config.toml
norm = "rmsnorm"
init_std_up = 0.0414
final_lr_fraction = 0.0
MLP neurons of a small language model. Each row is named by its layer, matrix (down: output weights) and neuron, and shows model dimensions 48-143. Each number is 128 + 32 x the weight over its row's rms, rounded and kept within 0 to 255. A neuron's up and down rows have the sign that makes its largest values positive.
After each neuron's rows, "raises" lists the tokens whose logits its output raises most directly, leaving later layers aside.

L4.down542 [ 92 137 151 131  97  70  97 117 147  73 174 102 111 180 149 139 137  83 144  90 143 185 113 102 137  63  94 155  97 110 168 136 156 177  99 105 183 124 195 104 130  60  72 124 148  86 148  23 110 118  84 170  61 161 106 179 122 160  78 112 162  90 140 124 144 130 101 132 109 163 125  79 110 136 107 110 117 173 143 118 103  95 112  77 100 116  96 100  91 111 150 114 116 117  92 153]
raises: "und", "lis", "ular", "led", "oca"

L4.down228 [135 104 131 211  97  97 143 163 179 143 146 141 142 233 117 101 109 112 169 173 101 142 132 163 132 115 131 116 113  79 103 165 173 139 129  90 115 156 167 145 144 101 139 171 112  97  90 144  78 108 211 135  55 137 167 124 135 132  88 171 135 165 128 110 115 104 107 154 126 138 110 152 134  43 132 151 163 146  46  95 134 162 154 141 135  92 119 221 124  91 124 113 176 120  91 113]
raises: "ice", "ched", "tle", "iate", "pen"

L4.down199 [141  87  97 104 113 125 107 109 152 165 152  95 135 145 156 161 130 109 155 148 110 209 133  48  95 196 111 120 144 134 162  97 169 136 134 127 148 183 141 112 120 135  84 182 173 136 109   0 108 119 132 139  60 136  96 137 197 115  93 155 102 158 145 157 116 153 109 117 108 114 133  83  98 116 113 147 115 107 182 164  96 145 182 124 156 155 101 116 110 144  81 112 149 109 146 129]
raises: "unte", "red", "unc", "rea", "unt"

L3.down182 [132 134 125 136 158 155 111  82 105  99 161 155  97 147 134 168 147  47 136 123 152 132  98 172  98 204 138  96 160 170 139 152  73 108 103 123 123  92  81 141 148  71  98 119 121 155 118 218 132 165  99  89 132 143  75 107 150 103 104  86  95 125 170 185 115  84 131 143 163 127 132 125  67 118 116 140 113 132  91 133 193 119 135  98 155 167 145 120 108 129  87  71 119  79  65  88]
raises: "y", "k", "i", "c", "s"

L6.down553 [183 135 166 118 106 111  58 202 191 118 139 121 142 115 146 173 141 112 137 118 124 123 158 126 175  88 173 123 152 173 102 115 128  55 182 132 131  38 131 163 179 184 111 151 117 134  88 162 141 166 120 109 133 132  95 103 212  85 117 104 112 129 147 147 106 123 120 128 105 148 145 117 139 119 163 162 132 158  70 101 138  92  72 176 164 167  72 158  77  85 167 160 112 109  93 123]
raises: " of", "'", "=", "ing", ":"

L6.down345 [117 167 119 132 192 152  85 132  86  76  97 154 149  89 142 117  74 109 140 160 149 119 114 171 109 101 112 175 173 125 145  93 159 109 197  88 126 160  88 144  89 140 182 127 124 126 107  93 149 116 120  93  90 103 151 140 132 102 164 169 112 168  86 122 119 122 115 104 137  88 144  77 168 193 118  63 113 169 113 119 163 223 175 120 118 131 181 139 184 102 198 155 141  64 131 195]
raises: "eth", "eter", "eni", "enn", "ally"

L3.down338 [116 134 118 157 105 125 120 128 111  84 108 150 116 105 116 118 133  82 192  97 150 161 125 182 122  70  99 163 169 107 206 125 149 164 172  97 160 101 165 164 130 173 175 106  88 153 104 134 148 153 171 111  97 158  97 189 145 152 145 110 129 194 179 125 185 154 139 118 124 153  89  45 110 130  98 167 103  76 129 145 105 152 110 118 127  88 149 106  79 103 141 137 150 162 181 146]
raises: "ua", "uation", "raf", "ues", "enn"

L6.down81 [174 107 113 182 129 131 171 139 146 104  95 154 148 143 141 134 143 160 129 134 144 190 118 130 141 157 201 112 104 120 198 155 140 221 115 120 130 102 113 108 118  54  83 158  91 141 180 108 112 154 102  97 126 123 187 152 147 102  89 124 157 133 155  72  98 164 103 151 149  60 140  95 101  94 127 121 160 113  64  63 147 165 150 127 147 125 181 151  84 138 119 126 134  84 112 140]
raises: "ated", "ief", "iate", "asi", "ate"

L6.down420 [135 110 130 131 156 121  40 130 197 161 162 133 167 147 105 181 157 184 138 115 136  70  46 131 107 123 164 100 110 154 139 127 154 108 134  95 136 137 147  74 174 159 131 119 202  42  95  88 137 133 169 122 100 142 162 120 117 130 108 169 150 168 123 129 102 161 105 120 147  89 127 106  99 104 127  79 138 106 152 170 131 140 131 150 163 119 118 146 155 100 171  92 155 122 147 129]
raises: "ture", "cing", "aging", "ian", "iving"